MLP neurons of a small language model. Each row is named by its layer, matrix (gate and up: input weights) and neuron, and shows model dimensions 48-143. Each number is 128 + 24 x the weight over its row's rms, rounded and kept within 0 to 255. Numbers have three digits each. A neuron's up and down rows have the sign that makes its largest values positive.
After each neuron's rows, "fires on" lists the tokens most often at its 100 highest values on Wikipedia text that the model never trained on; "fires after" lists the tokens most often just before its 100 highest values on Wikipedia text that the model never trained on. A number after a token or word is its count.

L15.gate108:120125140098141081143142173134070109172155168137131157078126090093093169153130141147139097154103116118122134121100105123095107132094139130150131157131138152128112088152062164113087150103139064131128130134101096139120115143125120144169151170090138129116136090159108113166146137142094150152
L15.up108:127097124128098136141098154148130107154146144113131157122155138147107199104062125123125103133091144108105124136130110118074154154139139105122124163146106097106117106157140149138099134125135125111131129127173124160105098137164161103108144114141166131141110076163131132150128094159125110116
fires on: "per" 17, "g" 15, "r" 12, "l" 6, "m" 6, " se" 6
fires after: "e" 17, " o" 14, "oc" 8, "le" 7, "he" 6, "is" 5

L5.gate74:126075143135141153154127107163146097124143171145083115145132143127087174106136114136137075120138090141185123135118087115114150139159111106127120128159101111099147100156128094108116140113120118121081139116097146088111088150107101161145109107121121080110156177126112124105146132122103137126
L5.up74:176091185149116125142157140208156134120165135128116117158098162125129175123133135124170141101142153141152140163068102095094135132098108169125120157141102141103128124134123115143136130126127119146102146128135138128121136137122137120174152098119127094107149152135143155107157117114155148159
fires on: "pl" 33, "m" 30, "f" 16, " pl" 14, "le" 5
fires after: " com" 29, " per" 17, " re" 15, " ex" 7, "is" 6

L14.gate153:126145125130139124133131112083111098103156161125152113140154132137079101161196139170115101102154120185184122161128132160143113119138137129150140111148139121103122117169128107102118148157126102115099120099133133152114176109146126127157133118131098121167130158098104155070137122164122123136
L14.up153:142151093179128132109165171145144126120089155156111121130154094131151137127124089138128145142102130108151133135127127127154096114154097111117144139109176137167116116084094095116135118105105149143142109150120132147144092129179129119125093166194120116127069127133110135136085166089143104091
fires on: " \"" 68, "c" 19, "\"" 13
fires after: " |" 33, " M" 17, "|" 13, "\n" 12, " -" 6, "-" 5

L12.gate145:139174147105162193129136164101117117132156165103095094135139116113128160116113134151106139119124114145124180116098112128098121108150144108101141118098127164178152102137147123136090118099089121154123142146112136104118139149108147122127116122175104107171106113151126102144128089153163151146
L12.up145:145161105098142155117102104101136137118090117124084077122147093118141123101135116146105101148120100154138164106115119185106143094123145130085102141140133160122139110146083145129133131085122100157142094103143115119110102103083106139100161129141124150156124134178158089138161096090147147159
fires on: "r" 17, "i" 16, "ell" 15, "w" 13, "a" 11, "0" 11
fires after: " w" 17, "v" 16, "f" 7, "ail" 7, "w" 6

L5.gate213:138155109144136124134114115090183150111126086142150097104135147144123098144126122122149153080128151166151137141148146124142118136165102108084091120152137172109116104151144156112156145116134143165102160155130135150123128126146105110085137092115165135103119099143126095148183123118105163133
L5.up213:139125118122120122139133140119144147124138113147123093074118137135143105123108093143133148115109133149159123126130159128115123132132136119108078114193145144115126100161135161163160139125154117145127172155153138158116144151173124112122119060093143125115143113158123093119150129135113156136
fires on: "A" 97
fires after: "\n" 51, " (" 20, " \"" 14, "==" 6

L12.gate17:122112175136154109103139163149114139097132076102148095111089110125116127154134079130142106148128082162148129129131111132097087089139101122128160151112087146095095132136147140099115127136167145145061160125115131129117116145146142147181129137131184114120105140104138117110113166080150084092
L12.up17:104124149164137094108138131184133147148170122089112118126122112159123128159146169126138132123132118141144084159095106167190118105178098068158167168100167154139116104102123166142105153117155148139142129093118145142089127133125130105170154133128168156117119121126092095144124153105094106125
fires on: "ed" 39, "ased" 15, "um" 14, "hed" 9, "ld" 4, "art" 4
fires after: "le" 16, "b" 16, "is" 10, " he" 4, " was" 4

L15.gate167:093154188072144100139123101105096126138201126119120167081125132140105130127102131125102104125109153096126100148099105101133135142122142141124167126101145143134191114117155134114118173120132083110112096119108137140156122146133103120160119154116105124119153120138175140115136164121161108144
L15.up167:100144192163117109106109132105101112092135109142119195095167130101133124137125094143149121117075141147140119099096119084159131139140146128093145112169155147097113123144135148059138127107134137136120153142111156101124159124128121099117080125136122122151048164151102135097145161150154124142
fires on: "m" 26, "ort" 11, "and" 8, "om" 8, "um" 7
fires after: " P" 25, " R" 19, " E" 13, " A" 7, " M" 5, "p" 4

L11.gate203:115088129134104102158111132187114174138155123130097169112141142144142093110114133091112156148138146148095115103123158113055145141143103111090139141099137156113120167133154171141170106063165148099121138115120121149109109148145153097113117163152138106124145136125095174113138115156117144126
L11.up203:149118130097123107100122115111099153108146094132115102103094090124146135132105115148102168124123152075167090150160094136134110127140140105141112140155134108124136135147101126159099120094120130148130129149127098117130131118139108107149144122164110140097093144128121098137110104129116148097
fires on: "19" 88, "orn" 5
fires after: " (" 37, "–" 32, "-" 13, "\n" 6, "b" 5

L16.gate258:073114111172135090127123096091092137083127115108140138129148135149164128181139147168127141129103139177176129169146126093150100117062128110111117111133115122098140089156110142089120140113144112145124135126088102093128154116108130116150085138149114131123144135075093132145159143121158122091
L16.up258:141117140121126140086101128099136113119123140107115117181118124142164108159174108081116114124095149081123103120137174159104131124100122100120110097176184107136133146132134142099140144139097135126133135114112076120152121176117097122107135195166103153122099139111144157109072109123139088111
fires on: " \"" 46, "c" 14, " as" 10, " by" 9, "e" 5
fires after: " |" 28, " M" 14, "ed" 10, " D" 5

L14.gate51:135090104156150100141144145162138078114135153095138168135149114143150174129107130146162094134110103145124132151137122091131093141153138138104122164084138101168115105122135118130136085138119090114122133169162132152151121164135131117109168134124089097063125093101123149124139097138112154122
L14.up51:119082132122121141133135129140105143145104162138129163153146121078129143164134106146108120139141138124129082115125135127135091138107131157115095098097138151087098104111105108134114104104107117149130091118135129118128112132111149147111121125187143158077127062113138102158121074152148149186
fires on: "ess" 33, "ect" 12, "es" 7, "it" 5
fires after: "c" 24, "r" 9, "i" 6, "p" 5, "j" 5, "ec" 5

L12.gate51:164128154133093145084096135165143105169076096124157136103128090145091123137149103141133145098127119098160083114133111143188144130116128141119162091168109120134077151130139114141175153135126109162145142111123076140107133144116145113152122129163141101148144137155074096139147124126114087133
L12.up51:156111120154161137107085119089180142159105152142132111101155076107118135129088095171125137126122117104135134095125119128149126113129111135149167102087167135169091106129099118167134125147112110126115113104108125119124146165135088117128119130144127146113061123088107136149099090120129129147
fires on: "p" 16, "ar" 12, "op" 12, "et" 11, "u" 10, "ord" 6
fires after: "e" 26, " le" 10, "ar" 7, "le" 6, "ap" 6

L14.gate233:128160163120174129115105129107136160148099151092099120127142137139146129095113168148123160146119131131113138114133154147181118157109140103143120106143144134139124153120152137160129144146132089142129115101133137103135087124181164123151152133148130149107142111129158133155155109079153143138
L14.up233:113107144118134126126161148142105181125145139161102125074111095122119147102116150084170122116152140150108154117113093106174127177128183175107144111158152104141152123141180114112152130118104159100126125132147122083127169120127131124150104129124124137117146135164118146108122140153137116095
fires on: "g" 21, "ell" 11, "ul" 9, "r" 7, "c" 7
fires after: "y" 14, "at" 12, "ar" 8, "c" 7, "ate" 5, " to" 5

L4.gate85:149121100129117118103126132114174124138111120135097094045166153138119093154149118099160148146137124146116098116152123156138144154111118134107130143106121102116156126142117104160119171097148115112141140113131125118132109123134126133080117060146162122082116083160112153101140108141147108109
L4.up85:160112141131129079129101134102166101150139101151142135106159129142117127140104132118139136125124117124112167135126134139170121120124088137151138096146156106124071120178122108165128148152137112152122165154108125129133155121114140121116146081145159150082132117205143141138094148164120143111
fires on: "M" 90, ")." 8
fires after: "\n" 40, " (" 13, " \"" 9, "==" 7

L8.gate239:139100101109133142106141114128125085171133088125091115128123091106149127123157142121125125122140134117165134177155149137123153071143123158124097148147136130108151143109163143146128157116143121123134200118128108126140098118123157122130142131131186157115168125141095111104161086147085148080
L8.up239:109157067118118159090142147071130088162140133136137146125150156113135117107135097119112081159113098083134110104095065129148101140168096107084165133150144144079117145108156132131133134130153117083125129070089117140160166089145116131135109124143147150147137135120134160168094111130121111162
fires on: "ar" 29, "ath" 18, "av" 18, "ay" 14, "at" 11
fires after: "h" 29, "m" 18, "l" 10, " s" 9, "ar" 5, " G" 4

L12.gate161:143114122140137142140106069126139140129183126158150153099126102109170171108085108145127145128137104107108097108134095085121090113136129136142124125150096139146142138121119155135132086101110197151147127137168127116153129126118135130111122154134153139143135171141119118114140120132132108089
L12.up161:119116151171133086155092114124142137144133085096141135163132099136166129120133097108106114120079124153087100125086117108108153163120189098091127104092105127143117112137078110128183138119127106145100153132148128124101120115085128130109122140131146143103126106123136140089113162159121137130
fires on: "ou" 65, "g" 17, " 18" 5, "7" 4
fires after: "en" 17, " S" 17, " h" 15, "," 8, " s" 7, " H" 7

L9.gate110:151134125090092108141131159148127131142079130091087071125129112117153103074118124140107126104161079144138139098121170106142125132148120131129147123142069158131124137133148121137150136135167126153163152197089175148106134149095112139112169148130093142135100091174124144119095148125127106122
L9.up110:127163150115109140131114104101102125096113148141106127129126128159121125153154187138153166131137159120104135095119105147120112125159090158142134130098143132109150147102078088111142132183084135169136134155153141135151098072141129165131202123142116104169126094139176103164121171164140117134
fires on: "\n" 25, "é" 18, "\"" 17, "ip" 11, "y" 9, "ican" 4
fires after: "." 37, "ic" 13, "t" 7, "os" 7, "\"" 5

L3.gate181:137126147152090111137124124144126139132161080108144099142088126143176178153125160098095128097154114128127154114110133141128119109125148095142156118119107142133140127166128080155141110183140158150120125168112105170111165147117173131163121153155132116166135133111139128103119155167175117121
L3.up181:170118143154094117143099136130121124114163106124135098138130141144165157157143136088128145101134108113164128088097124154093101145130135087144151116121124115113149135146136072109144109127139160163109115152075112172097132134134158126165133170145104110152125132145120128141168154187179126104
fires on: " —" 68, ";" 23
fires after: ";" 33, " |" 26, " W" 16, ":" 8

L11.gate131:115174134071119137136100114142113095088141119137123187118094119154134111131147137119156100108155111152140144120103163103107119164100123134095127110135138178116134139133147158092165134141132143159145133118132168154172148163125159129145146114125128096107122123134085147126160115161101164125
L11.up131:158121139141160116140146125124077104121117144136118123075149162131160071106148096146154142107185101128124112123133109148137135109122130136099108119106130137119155150077173156116110124132148124122157123096114112189151182127109130117129138105097099133111134143081147116112108120127147094126
fires on: "m" 35, "im" 28, " Com" 25, "00" 10
fires after: " " 26, "ly" 21, " I" 12, "," 10, "-" 4, "e" 4

L5.gate70:127156072118070170125118136118132166129113143090138130134179155144076111146127142080134126126110155146104107121120116129124093170159139105121143108161101114125138126098123121144108133178163107116121131163120124105102120134147107116150150139114127113152154138118131124127117127119101111131
L5.up70:149092112159140120110149157112126114158118115168098107120139168154131158152105173141099113173112138080163157143165166095092171138087169116115161134121108108145164115118127156146104125134141162104100091119111109129141123128161130090133103103162140145158100142128101089146168121124143139162
fires on: "u" 88, "end" 8
fires after: " G" 16, " s" 13, "t" 9, "al" 8, " L" 8, " S" 7

L14.gate17:144148134095124108124137165114133143134124108113160143155117123103097157144114139147116134095123140135118158110115169156155153112106105127121143126138141111099125084142114127126184143120113148145163102099115121116109200127123124099094151122122129159125157163084135059146175090168118146112
L14.up17:124151082106152137161122097137133106143131157109090127105164127106092152127143123130115125153138101098164130149117170115129179102122148143103141118103138129104166108131118130130148181133141162130102161147130168108134175137143152132145167124130117168121197160097135107129166098130108157114
fires on: "ost" 26, "ade" 14, "ic" 10
fires after: " m" 44, " M" 18, "us" 10, "n" 6, "," 4, "ac" 4

L3.gate161:142090161129160117185143127107135128116117111113112189109115063143135129156160115112109156135134142138108129153167121118091134147114100065128136104128097151113124099112131130163162132149156126146146133119166121129133117126142123155109166136122140115127147120116081125126138162128082122134
L3.up161:111093161138130110170156108078150149129145097115101151091140076161112127174155109095120151133130153132081129135149126103137131118106083102125120122133119152102120107148112120126169133119144153157124137110160118130110122089129109092117104144125127134157147147132068170127104122110082113126
fires on: "19" 38, " 18" 25, " 19" 19, "8" 13, " 17" 4
fires after: " (" 36, " in" 22, "1" 13, " the" 7

L5.gate135:110114135150141131159163140140138124127172105151131103088097165139148166096138139175113121115148126129098131141117112119118127140099179114116163147146095108128151090120104130142137154121170151148132083168125138101138136140130171155106159090079116120130131103113141131132133128156095105120
L5.up135:118144087120142135097113108074109114114081154099114154093123113119131154104104108118087123154119123144115091140105093125119152147079114113141095158115135102127133154109148128059116094156124139161154114108157104106118081107141120173096126100144119126110145130088149105134114100122154116159
fires on: "ug" 21, "ace" 15, "ed" 12, "ag" 10, "ame" 8
fires after: " A" 23, "e" 10, " sp" 7, " e" 7, " pl" 5, "p" 5

L3.gate129:131112145101140120135149114163135115123110130120138176119125161077154152106160203117123125137116127142131141094122115152173150136133125109130124110169140102126148100133113151150114122126099088171126125123153160104152117121134113151151132068117088142123131140152146121141139135165104123105
L3.up129:154119141085125142161146147160143110143129120128178172136138128058132148148125143108135111158097128119104133104102130108154143126148123109139120111157137072132160108158124172128123090118141062187122136099118129129135101092192129151109139109131101145129121098131132137118101098132097128136
fires on: "ri" 100
fires after: "ust" 12, "t" 10, " t" 10, " cont" 9, "ist" 8, "ar" 6

L6.gate230:142126112108114076111122163097105144138110130072112125132131076131125074133143163119141134125121147116155134122114136153169115111193137137092111135125091101147093105121148164158133183175146117103139100149107123112120093154166132146125172131123137117173139149173156108151141114132134148171
L6.up230:111109164105133141149138124107147105116108142114099077092148113114117143118136128129120129089125141114144179100145104092116120130145105127123077131133159172167115138127089090088138188104137076109117107100143156124163132116152110076150143110121052082108159189158105129140127117117129115152
fires on: "ew" 41, "qu" 14, "ul" 8, "il" 5
fires after: " n" 38, "im" 10, "se" 7, "re" 6, " O" 5

L14.gate49:111118109131111085130152130157105138121107109124143183163119146128109147112124151154137122132163117154154127098148099139129116107128121100141115139158101071142141115139155164124191157119135125141132162177141131148071139100151139101129139160144139090159133102129115124139132142125136115104
L14.up49:099127148139123125128137130138111112115172100123114159165136121125108124181163166126089195119119141164133133146121091140124147113132094096152126151149119136104126122131174121160146116145118131140086121137154095087115125109130114069115130132100147137140152114119138144129078135132075119126
fires on: "ed" 36, "et" 11, "orn" 11, "hed" 9, "ld" 7, "it" 4
fires after: "c" 11, " s" 10, " b" 10, "t" 9, " he" 8, "l" 7

L14.gate242:120122116169133135148132169150161151143122107137164130100163145117101094156124143128167128160130117129127092097179145111095102200099122145144116170137134124133107099117155163145118167153116098109120136131122114114137072136112091084100117122108103119115110090183156086115136109119129154128
L14.up242:119091089132128106173074110117151152119119152129121089129131147106122088125118152143090135167130139128169097120117107156136089108134146170120120110095159147132187101113112134144176114135115153145124126124079154079127112145132111114122126138130122124098098134120121123179127124107125096171
fires on: "ber" 26, "u" 12, "en" 8, "her" 7, "ly" 7
fires after: "um" 26, "it" 10, "p" 5, "ap" 5, "ite" 5

L5.gate119:159120074120101138118130134166118165155133165148148123115155142148128133141108156097129093113148118109161097111117150143100122095120165135131143127143130127165142114141150162127139112143118114096142158110112134103143132163162098131143114133138133047146133102130071133149132106152129120136
L5.up119:136122104159101147126111139149083134155121131167127123106140114162145131157122172123115125131119139135145118168085134146098134086111142121132114147120120143147172104158149188172121125163126147125146119133093128137159146170150070132148101133157130073147119116119127118126151077135142121139
fires on: "u" 87, "e" 4
fires after: " s" 39, " E" 12, " g" 10, " S" 7

L3.gate189:151142116162147101166162133139135151125157115121125106153129125091085083147129121140120150122178145170133158160096109142146097130133131088140138160166130165098094115133108119113152166157151148063117147123170178149117120162087143146136119130089151119132136141158137091156122136142135155112
L3.up189:152141122171163133152146120140116136110147105128143101095128139076086110144167118136145146118147153167137170164098116138107120137120120093155118149153126142095056120149130119127168158138188147077106109146169152152124135172098156157114118099109148126113117150145120111144134126123126141149
fires on: "A" 65, " for" 17, " or" 7, "d" 6
fires after: "\n" 42, " \"" 14, " the" 14, " O" 4, "ut" 4

L9.gate11:154070155154121145134142103155177168119139107133119125155126126114125128130080114081136158092173116146103141117128106144129145129094142138132106128114100135136127141154145118135084140123105126117078133098134132111167138148131137054117117121136089075127132136167177128121083164092120086129
L9.up11:168162159126132137171130128112123126121136114089067139094158090103153091120131160094074189157114127135149138116126159130100117146102125119123117101123136124165160141167166153161107098118137115137133196144152101129084119118131137146136135103134152162101144165098148112110136121090129145113
fires on: "p" 34, " P" 29, "ep" 20, "eb" 5, "od" 5, "d" 4
fires after: "m" 24, " R" 16, "al" 11, " F" 5, "b" 5

L15.gate194:095137112138133104153118105128105080171156151146127121097123142177092128155124135144121146099171128118142157111081137153142114149110114136151146187135153133121116176129180150087126112092099132139154116112114157131125151161150098115119118123102149107071091107142133156139122150133171155134
L15.up194:116113120146106104142102117123121110163139089143122144187109150163141097121151108106091100075110118165128133132129146111168130099128109101123141131154130114110117128137109129070147144136111105129134137131089164095142131145143135139141086135080102123095064136132138077104100153154120110175
fires on: "e" 55, "-" 10, "im" 9, " of" 6, "y" 4, " be" 4
fires after: " p" 21, " " 10, " P" 9, " m" 7, " W" 7

L15.gate204:083124116126117133119145088153135101152116145083141137099102106150152161137124148156118130096107122164130121106122098154141117124112163100113118112155105147127078079136142125126094106144112142114141129128165134097158122139101127153115131109101145112094192184163142116129129131104110168155
L15.up204:167154165149125111103103113127098139151151087110099140113112136090120134089146129144110124108031156118106131132148135125168152141092100112115115077164129085144158125148129098130108115094104145099131146135130131087123087124119088114168140122115085172139113118104110119155137106097103092189
fires on: " |" 34, "oc" 20, "ri" 6, "v" 4, " 6" 4, "ou" 4
fires after: " 0" 22, "ss" 12, "c" 10, " 1" 7, ":" 6, "v" 4

L3.gate210:140096128140147122139110105123099118116128129147126175141120073133106116148144103125144091123071143121111099096094168139110149138131102104142116126125152073109113114144116145094135141131135121157122124094142087106181086136148077135103153114107121157160139126136082127121087139135130117159
L3.up210:153077160150132149177149101122126124091109138165154152161161095120106138133154077130141094112081122151096111146129131152137142109119084109123162108117105097138110090110154145088121114139164105133111147146123096116163100142148114140125156129114115127139157107104100153160087095145129139151
fires on: " 19" 64, " 20" 35
fires after: " |" 41, ";" 18, " the" 11, " in" 6, "|" 4

L8.gate132:136084135140124113105125143122135109098134106079093098128140110130128159142100127077089121115118110162159124100134127078150117132096104142130151133129137149146106133108127124120125146163133102084124125098146123186089153121076108100121137098139161136134168114158112143105121151091137183124
L8.up132:102146118083091155165103139092109175098147079122117123161136088131142137137157148116114138102094115176161124113120134065121135111117105118187149103150157142138084165114111147128129147157145169104128128139132150136083162123118101094140150134092124144157158152159108141123121133105130180134
fires on: "ent" 34, "ov" 22, "ill" 16, "ust" 8, "ould" 6, "ay" 6
fires after: " m" 60, " w" 21, " s" 8, " sp" 4

L15.gate128:139152131150106119148104075166148153126167099122181118101143149110157166100139153191124127091162118138101129133122112126097144112136143121145140115146120096170125106139108127153157088081114084105140108103115112115136116124123152099150121126121142118135185138129119097139149093121104141118
L15.up128:117109140090094150121105091126123120143081086144123153101149123109105172147136105126172138164118095100130124163127150145085114119109156117119148118139147168127106121113071135165111156085155124183143096085138069106156128074109125101115104127127149145149186112128119107088100118119110162128
fires on: "ou" 30, "it" 25, "p" 7, "er" 5
fires after: "u" 22, " h" 16, "r" 11, " s" 9, " S" 7

L9.gate167:178155117118103152161168109103146138161140105105152093136125145115117161100122148159124145126115168131099124136119146164139154131140108090123127148159091108127141114122142153098115116155129151184171135111147150153115133152131137155120117139121115185178112142150124092080131122118112136142
L9.up167:084139120130100120152154134111116138117155139136148101155138133110145130175104097124145143088126154139145143129115153091133130113133117140154143104111141134130162119120133148095146165113116121114140112179138151082102118114155133126117105127144103195129148097096079143096149124129202139128
fires on: "ic" 45, "ar" 38, "ich" 12
fires after: "us" 22, " W" 18, " w" 15, " M" 9, "if" 9, "W" 7

L12.gate299:110133127130099123105125139138138156172128165157125110122173132083110161129110119131143114164083127132150086148088146104113107145126141103092151155175122129089118079121128125139132174160105138099185129150134139102088101082127131121089148105120132144105092074104143104112141124094115105148
L12.up299:167127089118136062120097129124157106139157131131112083133121137132133132116145108127127158096164153119124098154134109126132125147159105134108124129125136130151116097139167094093109096160140129105136097177140128110112108105113078102108109133109126148121096075137136103116163106128124139142
fires on: "ber" 20, "her" 14, "x" 12, "h" 11, "en" 11, "ic" 7
fires after: "um" 16, "o" 14, "ot" 13, "as" 6, "om" 6, "at" 5

L14.gate231:114150114150153121152121156127134129117090146103131139098100126120139096095138122135069075110121127134099102141172099133110139166106134146117124112131150114123150153120117065132142159097167086110123110123127133151166146127149153071155162122116105114137115107176167126130123126112120120127
L14.up231:098080144115151151110081140117137119114109101123125168097124147100154132135124067111112100106105121118176076133129136128169163141138168127131125143174131082091127171137139112107139116092104098143117116109120138156096153135131146132141102114137147112158096160150169164161089135077138117117
fires on: "om" 15, "if" 15, "ord" 9, "ort" 9, "ess" 7
fires after: " L" 13, " R" 11, " B" 10, " P" 10, " V" 8, " b" 7

L6.gate83:114130129155145128116080121134174152109096124098125131093092138131092116170100126107078141096095136145170130150151120097147123108079121136145114169087128087132111179087111117107116126089140126117106116114135123107132146120123144148133101112097088116146115119122153144101115133156105116111
L6.up83:121129133176170131087036118107169142104104104102149131134139177141115109151093117153100151112110150155094156150144150138101174112113123109129125158109137132148137143124120102127129097092164143116125114117152130129126132102155163139125105119097108120146099146139112119120091131146120170127
fires on: "ro" 54, "n" 21, "ost" 9, "ub" 7, "id" 4
fires after: " B" 29, "our" 9, " cl" 7, "i" 6, " K" 5

L8.gate64:129126125128122132080127110163149122114120131056149115124114129095133147127144169152122123109113143113104160133145105090080103105135146168109109101135133123177130159118120160172125106129121134114126131126097117157143125163124168142183148100127125129175126081141104147115118117140178126163
L8.up64:140158094161129167119127116108116058134103121131127112100108106132120108145086130098118089139133172161170162167118174157115141128101149104141136137101090131104105105095162173163165188135089143122147111135118156112124165117110131137109124097156115137149136095123147101139126120120160097119
fires on: "i" 85, "is" 4
fires after: "f" 27, "h" 26, " St" 9, " S" 6

L3.gate302:123145126134135118101110141120103126114130131111161138122166103116141120125145171122123111129150183114093115119155156149143120141125125118165168127102108138114156135193119131099112134094116142152166084105117173094129123096123157112139081108131112107174095101094131126114142147121156113162
L3.up302:128124094203147143129123127111098137114067103125108074126105131127104117100136157117144110134129157104143143142113086088183103151128122116080150145102093140117087125134132112090138149112141134135122097135150133147099124106153136099124132106122134114154132169091104138138120127141112099125
fires on: "ep" 38, "w" 17, "n" 13, "ing" 12, "ice" 9, "c" 5
fires after: "et" 23, "ak" 11, " R" 11, "act" 8, " d" 6, "os" 5

L3.gate270:136078113094129133121125150115079123115153139158176121131132101117175159186100165153094136125116133095203116134116099109112132131112131110138099083117129092142073131142136134136130126132095093184121108120091181121118176101161104105151085147143083128126151153155161139142137158134122119139
L3.up270:126095115088096123159095186133096131115154113156191130108113116124161138178123156153129124149119178103152102173099101128085109130110123112133116078130123076106118112135127124134124111126123083129087132144081142116122173086177100128136110145140107126082137162182167154143128146136121129141
fires on: "ri" 97
fires after: " f" 12, "ar" 12, " P" 8, " T" 8, "t" 8, " F" 6

L8.gate26:127125124140165107154122121146115136141121135109171100122134108126114164087155089171176124121172152184159198110101106138122101113147085144119130164123139083158126089138100132129133149099110121098121108110154113105109153108133133146117120093113158095113163113090118121098133140119085124129
L8.up26:112125112086162135166120113130165122180096116152132139099143137103130093133168110149129146118149130141144092128124142106113129102158143103114152185142133085128124148136085125113142140128132153135108151131145153118119154113173126131099131162121149108176100101100090097116135124119165133105
fires on: "t" 45, "ong" 25, "p" 16, "ord" 9
fires after: " un" 30, " s" 18, "rit" 7, " S" 7, "os" 5

L13.gate261:141149179159132133131103146139144131123156088094166180099110133093143093160116126110133095111120142135119123093112139151111139134098164131112118115140123130118102118147098168134109138155169153150112102126121117098129115122093149123139105159103144135111150143118149103104146186151135117077
L13.up261:140178154095165158101124107188128138106115109126073110078108166137136148101141142114126166143161116106162092102106074111140094098096084147113137141110143144159134127155173135153143160116139122122133108150157119112105127107146139127138110154154149100111118137112139138138132126158109162102
fires on: "c" 48, "im" 17, " ex" 8, " o" 6, "up" 4
fires after: " s" 20, "uc" 15, " in" 14, " a" 14, " to" 5, " " 4

L3.gate10:125128123127139127155113153136137148128146172114120121135138117170132118095096078072118166125126134158123091118129148091127093118155115128123137187119152108136178111110111112135166089108145161109117132112123112144106129171121133182160106105142079157132166157113117125107101121144112105153
L3.up10:105115137104123136154097128147104147148174127123144123160114112117139165158132130149131143143119124080146136143089129174129102145139162135166137135138108112132144150122113119139137131119062151169156122132091141104173159094176114100142152100086083156194100081122170120130121108140132126159
fires on: "1" 100
fires after: " (" 45, "–" 22, "-" 17, "\n" 6

L4.gate97:147111165099138113151102130096129148115118105144094116104137104139152121128139141158151144131145121149142124121099116116099099160147114095098115132210147124153130113148095136089159151133178137150102138181115132121102128132126095172138144128138164126151141113115121099138128076132104160113
L4.up97:159114150095151142133101123094153139117100101124103116107151123124139113137133138154117149141129142130146154109090122103099109137162085107114136168195132137131084110148119137104146131129143127134103140154086129142111129133130081163145145140143156126156135124127140116148128093138089173114
fires on: "A" 85, "U" 9, "20" 4
fires after: "\n" 52, " \"" 19, " (" 11, "==" 7, "===" 7

L13.gate79:133198171162125122120094106113122134174130117084140119151080128107112123072099121138161117136109119098170173132127090174145131103093128092168136110099118138131109121126150111126134139175092111121150178126158148159134130117146136118118140122144141147134132176150149086160143136096128103155
L13.up79:092115094165159117148111124162153159132098100143152116100146157112137112104162122135132103125100105134083148124128120100144151127124115107174183140123097113132116121117140142139137156147085098095123114075133071127135157151130154117062111138170123111132144128117141083188095101101119168155
fires on: "ame" 16, "ar" 10, "n" 8, "et" 7, "u" 7, "ard" 6
fires after: "ec" 21, "e" 11, " le" 10, "ar" 7, "o" 6, " a" 5

L16.gate274:124102196137104089153170118124127086140109158132154151140092119108092137105117115118140086122093118168146144131111098094103119149161128098131125134124144103125105115146121102082106117153116140150180132145120150154137146115132068130156154129127151168099147136142123152134182163102143100162
L16.up274:125134185161098165111149087180111125135146138125106142131146140099118160143132124134156108104129129128134121153095129164120147152121092129131137136143080124138140130150091169117138155168095160143130132128126121151121107159127150117119154123149158079172088127146149133137160112156125109146
fires on: "l" 43, "pl" 12, " pl" 11, "per" 10, "{" 6
fires after: " re" 26, "re" 9, " o" 9, "is" 8, " P" 6, "^" 6

L16.gate244:148115116082100130072122190103125127111075140101169125116161137118111168136153127117104098123115144133149105106122143153092151128093126158102117120141147099121128173133116129103146116085115128154107149142107117114169172150140140117128164133175138108136142118127097143180147122115155113121
L16.up244:133098153153090163132096112110171104130150083100140127068112123127110085139143095137121092144111129115121128139143104154096153148147110127152177149090103143169158147110152151140117134148107132125153161114158106092130143144116144111108107069111116100164150154151138119125129121111149111124
fires on: "m" 27, "i" 15, "ing" 11, "oc" 6, "em" 5, "–" 5
fires after: " s" 29, " S" 26, " A" 9